Weights of a small GPT-style language model, trained from scratch on English Wikipedia.
Training: a variant of Adam for these matrices, 846M tokens, 5705 steps.
MLP neurons of a small language model. Each row is named by its layer, matrix (down: output weights) and neuron, and shows model dimensions 0-63. Each number is 128 + 32 x the weight over its row's rms, rounded and kept within 0 to 255.
After each neuron's rows is what it responds to, as a language model described it from the Wikipedia text at the highest values.

L15.down955 [131 100  71 132 127 106 113  95 116  99  94 145 105 152 149 118 150 183 136 120 101  84  81 192 101 113 220 135 148 156 131 125 100 172 116 161  98 160 131 128  88 170 154 127  68 132 176 128 133 156 109 165  87 134 156 120  49 122  60 169 146 174 147  87]
Periods after initials and apostrophes inside names in lists and citations (W. F. Sager, O'Leary, D'Urso), plus "an" opening appositive descriptions.

L6.down854 [146  98 123 155 131 146 117  55 127 153 122 197 195  98 135 215 113 139 179  82 160 169 188  73  53 123 202 105 127 154 145 153  95 162  68 132 148  18 136  93 143 133 125  54 151 108 113 109  78 119 138  84 170 101 138 144 122 160 138  84 183 148 104 147]
The modal verb "can" right after a noun or pronoun subject in explanatory text, e.g. "proteins can move", "It can also"; also "found" after is/was and word-initial pieces like Man, Can.

L15.down1151 [141 111 142 136 114  85 106 135 127 136 109 134 169 123 156 152 150 142 146 126 120 124 119 132 152 155 113 132  90 102 117 129 165 194 146 121 117 144 121 148 129 148 126 137 193 105 158 161 153 104 112 136 134 115 129 147 157 131 106 139 132 136 114 129]
Plural suffix pieces ending a split noun, often after a number or "other", such as submar-ines, satell-ites, wave pack-ets, resid-ues.

L7.down72 [123 175 142 157 147 161 151 111 130 103 122 143 164 122 149 163 119  97 165 127 184 125 147 145 133 126 153  74  92 147  75 179 179 166 116  60 133  93 155  95 135 148 161 164 151 148  81 120 184 147  44 155 124  47 150 164 121  91 141 145 126 167 162 145]
Fires on modal auxiliaries (will, may, can, would, should) and subject pronouns (they, we) just after a clause's subject or comma, before the verb.

L6.down620 [169  85 119 114 127 122 169 147  96  91  76 164 143 135 121 138 132 100 130 113 112  56  94  92  67 120 124 167 142 192 102 132 128 132 120 136 170 182 128 139 183 151  85 114  84  34 123 181 106 148 106 114 122 142 105 141 112 170  90 136 179 110 163 167]
Adjectives like new, other, original, former, old and future right after a determiner, plus New in place names (New York) and some mid-name word pieces.

L7.down476 [109 189 190 131 134 145 121  91 107 160 125  78 124 125  94 150 155  76 117 144 188 152 126 170  94 182 103  80 199 129 177 117 124 124 113 133 125 145 138  91 120 153 157 116 127 152 104 159 103 156 106 136 118  48 130  83 112 169 137  66 116 130 111 143]
Car or team brand names (Chevrolet, Ford, Team), "Art" in art names, and past participles before "by" (designed, acquired, written).

L6.down361 [ 75 104  62 108  87 138 124 165 128 105 111 114  79 125 105 182 100 114 158 184 102 111 129  90 142 151 129 127  88 136  94 119 112 131 145 102 172 134 144  72  82 105  73 154 113 154 125 146 164  95 111 112 157 122  81 110 122 144 165 149 107  85 139 138]
Tokens inside proper names and competition terms in sports text and results tables, such as Major (League), Premier (Division), Living-ston, first (team), player names.

L15.down474 [165 162 121 188  94  71 117  85 129 150  81  99 118  94 122  75 149  83 112 103 120 149 134 133 143 134 167 100 112 131 167 138 168 130 171 126 138 166 119 189 112 109  94 126 136  88 187 144 150  77 151 125 155 133 147 153 132  64  97 135 136 113  76  95]
Relational words whose complement comes next or refers back, e.g. of, than, behind, such (as), latter, way, plus election-table Majority cells and date digits.

L7.down543 [ 88 121 130 155  54 115 113 146  64 172  45 150 144 125 152 140 128 138 129 169 136 136 150 147  69 107 143 184 151 144 128 170 137 147 106 147 136 174 114 104  87 109 128 122  71 119  86 105 101 107 117  71 140 108 174  99 100 149 153 117 135 106 151 154]
Mostly place names and the first pieces of proper names, such as South in New South Wales or South Africa, Canada, Sydney, and surname starts like Ry- or Gro-; occasionally ordinary word endings.

L7.down364 [132 157 126 123 141 136 124  73 114 134 122 175 127  95 154 120 109 115 147 223 148 125 132 107 107 184 146 111 142 185 134 134  96 127 138 133  96 164  60 144  62 154 181  99 120  95 131  57 119 132 158 172 159 163 131 144 116 121 150 164 182 110 183 129]
Mainly "consist(s/ed)" before "of", plus degree words such as master, Bachelor, graduate; weaker on count words like two, three, half.

L15.down335 [115 126 155 131 127  95 141 128 145  74 135  81 155 113 155 186 120 164 139 178 110  98 138 163 130  91  81 152 103  89 183 116 135 157 168 127 101 140 117 129  71  74  97 122  80 144 167 141 118 101 158 157  83 108 120 181 148  96 173 164 101 155 162 176]
Fires on the main verb right after its subject or a relative pronoun, often only its first word piece, as in comprised, turns, strove.

L6.down1061 [136 124 164 175 144 130 156  81  69 133 140 128 118 104 127  71 141  93 110 166 173 125 121 127 104 153 133  81  88 119 133 172 107 128 142 109 104 138 115 164 107 124 155 134 124 128 133 149 105  95 169  94 133 126 154 150 104  93 135 150 148 157 138 103]
First word or capital-letter piece opening a multi-token proper name, especially South/North in place names (South Wales, North American) or J/P/N pieces.

L6.down482 [ 81 150  93 149 169 148  90 107 111 126  85 125 129 175 136  47 200 175 152 141 180  60 132 101 118  96 116  68 134 104 169 148 172 129  72 147 131 194 131 165  93  29 110  91 107 137  89 163 130 126 132 153 114 177 112 144 119 128 116 116 109 114 124 126]
Short pieces such as an, l, ul, El, San, Al, mostly the article "an" or an -an/-l word fragment, e.g. Taliban, Sabaean, Stijl, Elves.

L15.down362 [ 79 134 132 163 135 118 152 106 126 185 173 151 148 122 108 107 175 104  82 160 144 112  99 157 158 139  83 107 133 122 122  92 115 160 118 146 123  85  61 114  81 104 115 165 144 167 107 154  70 130 121 118 162 134 156 148 108 121 102 136 124 184 228 102]
Final token of organization names and acronyms, in charts, sports stats and references, such as SNEP, MLB, NASCAR, BBC, IPCC, NFL and Institute of Art.

L6.down1091 [110 113 157 145 103 106 121  88  51 190 150 131  84 180 159 135  35  73 153 158 124 119 128 101  89 142 193 121 135  96 147  95 128 153 147 144 120 101 178 137  74 129 151 148 109 104 165 104 110  96 120  69 120 149 128 146 172  68  81 143 133 104  83  53]
Mostly "with" introducing an attached feature, tool or partner after a noun or verb (guitar with, camera with, teamed up with), plus possessive 's, her, and using.

L6.down910 [119 128 158 163 165 123 118 105  59 157 150 118 177 171 119 111  84 140 123 145 113 131 126 125 101 118 100 141 118 175 136 112 155  77 118 127 157 189  83 197 147  83  72 137 153 124 158 158  80 158  84 139 111 158  70 127 116 171 152 116 174 192  99 137]
Short tokens readable either as whole words or word starts, chiefly " und" (German "und", or "un-" in undrafted, undyed); also La, Un, non, "=" closing titles, "^{".

L7.down546 [112  29 104 166 134 123  57 155 142 145  55 125 128 124 125 122 107  93 134 137 168 136 142 151 111 101 178 142 111 151 109 162 143 179 138 128  37  56 111 140 136 161 141 127 133 120  68 134 117 165 110 100 142 201 151 116 177 177 111 141 129 122 102 106]
Words in the middle of set multiword terms, e.g. metropolitan area, household size, Fighter Squadron, plus "+" joining numbers in sports stat tables.

L15.down454 [114 170 140 176 137 132 126  97 149 127  93 159 185 120 133 123  73 150 169 160 120 125 140 100 173 178  84  57 140 124 134 168  81 146 145 137 100 119 104 134 116 126 118 144 110  50 124 128 126  92 106 108 141 171 127 112 114 104 161  98 117 135 107  99]
Past participles after was/is in passive constructions, usually with a by/in phrase to follow, such as released, built, used, translated; also of, that and table separators.

L6.down703 [113 101 200 129 142 145 118 120 144  96 139 110 127 157 104 142 140 146 162 180 205 131 132  82 148 102 120 119 120 105 182 107  95  94 154 127 110 125  81  73 172 119 164 161 190  54 195 113 147  86 136 128  87 106 134 123 109  74 157 179 138 132 123  88]
Finite forms of "be" (is, are, was, were) right after a subject noun or pronoun, e.g. "symptoms are mild", "It is"; rarely an initial r or R.

L15.down1070 [151 165 116 162 127 119 102  88 166 132 118 120 110  95 158  46  72 134 130 120 114 120 130 170 190 134   9 164 169 122 170  77 187 123  79 107 139 123 156 115 104  84 110 145 118 107 131  75 140 146  91 115 146  90 108 109  90 170 119 120 128 149 160  99]
The opening bracket or space before a converted measurement value, in tables and infobox stats, e.g. mm (2.9, °F value (43.3, ft (474 m.

L7.down196 [162 108  84 149 116  97 136 141 157 143 165 168  73 111 145 126 134 128 128  81 122 139 174 134 113 130 167 135 145 105 142 119 129 131 139  73 159 159 119 113 118 110 122 133 118 140 108 127  96  94 104 131 103  89 206  74 130 145 142 156 133 161 205  65]
Mostly "with", also "on" and "by" after verbs or nouns (honored with, in love with, on GameRankings), plus person-role nouns like author, player, member, and name word-pieces such as -ard.

L7.down1079 [ 93 104 174 166 140 145 169 155 150 111 213  96  89 144 139 120 109 181 136 160  93 110  97 123  67 140  62 125 149 108  85 133 121 140 121 131 122  67 172 115 156 133  92 169 222  84  96 129 182  88 120 112 148  87 144 108 126 142 137 194 137 123  94 117]
The opening word-piece of a personal or place name in lists, tables and native-script glosses, such as Ar(ne), Gut(iérrez), Cyrillic С or Japanese katakana.

L15.down891 [129 173 106 165 159  67 137 106  97 109 101 140 136  90 144 115  97 128  51 150  80  95 120 181 173  98  70 163 156 102 114 142 126 128 115 115 131 144 129 156 101 107  63 143 117 115 147 138  94  83 114 136 111 172 100 125  42 145 131 132 124 202 163 113]
Fires on two groups: modal verbs or which right after a subject or comma (they would, it may, which could), and decimal digits in Wikipedia tables (55.39, 82.5).

L7.down977 [156 118  64 103 145 135 136 165 139 134 142 122 124 131 129 112 162 138 128 198 180  99 130 101 151 139 105 104 129 102 130 140 188 176  77 112  95 125 135  95 128  99  92 106 147 142 106  49 161  96 152 142 130 185 112  85  84 159 145 150 156 122 132  98]
Opening capitalized word or word piece of a name or phrase starting a table cell, list item or sentence, e.g. All(oa), Gal(way), Other, Among.

L6.down540 [128 110 153 136  54 133  96 127 146 180 153 165 168 153 152  56 107 103 117  67 168 157 149 160 107 218 193 134 178 134 140 123 174 107 139 157 191 101 136 184  96 128  67 164 118 137 106 122 146 115 120 134 166 146 101 121 138 173 159 103 117 216 132 160]
Cardinal number words and quantifiers that begin a noun phrase in running prose, such as two, ten, seven, several, some, million; it also fires weakly on a and on word-initial pieces like Th.

L7.down958 [156 112 127 117 149 121  66 169  55 116 160 143 177 154 167 177 141 143  99 168  88 137  68 150  98  99  83 132 134 146 151 116 145 144 144 122 125 128 132 116 149  78 111 113 121 107  94 137 165 125 161 122 158  83 149 172   4 107 137 104 141 111 122 153]
Tokens inside wiki tables and stat lists, mostly sports, such as a cell's first word (track, Team, Player), slashes in fractions (5/16, f/2.8), and All-Star.

L7.down603 [126 178 109 127 102 113  71 112 110  63 115 114 214 101 118 110 179 112  95 136  81 112 129 168 144 187  99  96 113  50  93 132 195 136 131 114 129 151  84 150 125  95 112  58 149  64 148 129 104 164 102 148 112 149  87 134 123 173  74 114 144 164 111 172]
Words that set up a name, term or example, often followed by "as" or "after": such (as), named, called, known, other, former, term.

L15.down594 [ 94  80 172  95  49 120 154 125 129  84 166 154 102 106 147 171  94 135 117 103  90 115 185  80 127 104 109 172  85 202  89 127  51 159 134 164 175 145 121  84 117  82  87  98 134 138 127 138 104 135 136 127 147 114 148 128 158 115 104 128 138 171  82 153]
Forms of be (was, is, were, are) directly after a subject pronoun, relative which/who, or noun, e.g. "it was", "which is"; also blank cells in number tables.

L15.down35 [ 96  90 170 118 148 108 135 125 120 161 104 163 187 108 138 197  99 132 142 106 105 151  88 102 147  91 164 122 100 129 153 145 161 121 119 120 161 138 126 162 100 144  88 152 139 115 143 126 120  99  88 111 100 107 120 169 127 115 113 115 157 114 190 152]
Fires on the head noun or relative pronoun closing a noun phrase, often after a/the/this, before of/was/comma, e.g. "a change", "election process", "which".

L15.down357 [129 165 150 110  80 152 137 102  81 185 192  89 132 182 128 183 178 146  81 160 152 126 129  97 112 158 126 112 111 126  89 127 138 155 103 122 121 122 141 134 101  64  82 138 116 223 153 135  69 155  93  39 103 102 155 140 135 142  86 135  91 126  40 141]
Prepositions like by, with, as, into right after a past participle or adjective, e.g. written by, dissatisfied with, inventoried as; also some mid-word fragments.

L6.down811 [121  76  79 144 109  27 143 160 141 127 143 114  67 127 114 127  88 115 149 114 142 115 130 135  83  92 122  92 113 112 177 195 147 125  92 137  94 163  72 137  81 143 140 145 133 127 150 139  81  98 142  80  59 112 232 128 144 115 128  85  85 120 103  89]
Words that continue a set multiword name or phrase, often in tables and lists, such as Second Division, UK Albums, as well as, et al.

L15.down974 [169 111 103 133 172 122 129 161 131  81 135  65 129 104 121  76 143 132 124 125 115 142  94 103  54 157 181 167 149 131 121 135 183 128 116 159  99 171 111 113 131 130 104 173 122 173 115  91 166 190 142 156 116 112 109  86 107 124 171 117 116 142 142  77]
Subject pronouns and relative who opening a clause, just before its verb (who was, he has, they should); also mid-surname fragments in name lists, like McC, LaM, Fraz.

L6.down103 [134 126  96 127 176  97  98 128 123  46 153 129  94  88 106 152  92  55 184 122 131  96 142  76 130 105 106 145  61 124 122 153 138 104 104  90  48 132 155 124 111  89 102 155 120 141 111 166 139 136 126 121 143 123  78 106  88 139 146 112  62 122  79 151]
Tokens inside sports results tables and lists, mostly opening brackets before country codes or scores and "'s" in Men's/Women's event names.

L7.down465 [151 173 174 211 105 143 120 100 118 176  84 129 119 106 127 132 178 130 213 158 119 105  97 110 133 132  77 182 150 120 146 121 127 131 127 165 188 131  98 111  84 117 111  85 132 161 110 154 121 119  71  81 115 119 211 187  90 149 129 186 142  83  96  72]
The article "an" and the letters "an" inside names (Anabelle, Sean, Venezuelan, melanoma), plus nationality adjectives and country names like Argentine, Spanish, Romania.

L6.down385 [ 78  85 141 161 131 174 128 131 147 105  54 145 172 148 154  62 129  73 136 147 197 182 124 112 178 145 126 130 179 156 134  57 159 124 138 191 179  70 120 137 175  75 131 105 123  81  64  78 172 163 100 142 126  99 153 112 152 146 133 137 106  92 105 188]
Words about how media works are released, formatted or made, often in discographies and tables, such as CD, released, video, created, digital.

L7.down42 [117  71 112 121 141  94 118 187 126 101  93 146 136 136 113 113 161 133 160 142 144 143 157 170  93 103  90 118  90 132 156 123  91 137  90 177 116 136  84  54 134 114 181 152 144 186 126  59 143 115 118 127  63 106  86 192 121  73 132  98 110 126 112 145]
Mainly are/were/is after plural subjects (players were named, teams are tied); also final pieces of names in sports tables (Bolton, Elgin) and northern/southern.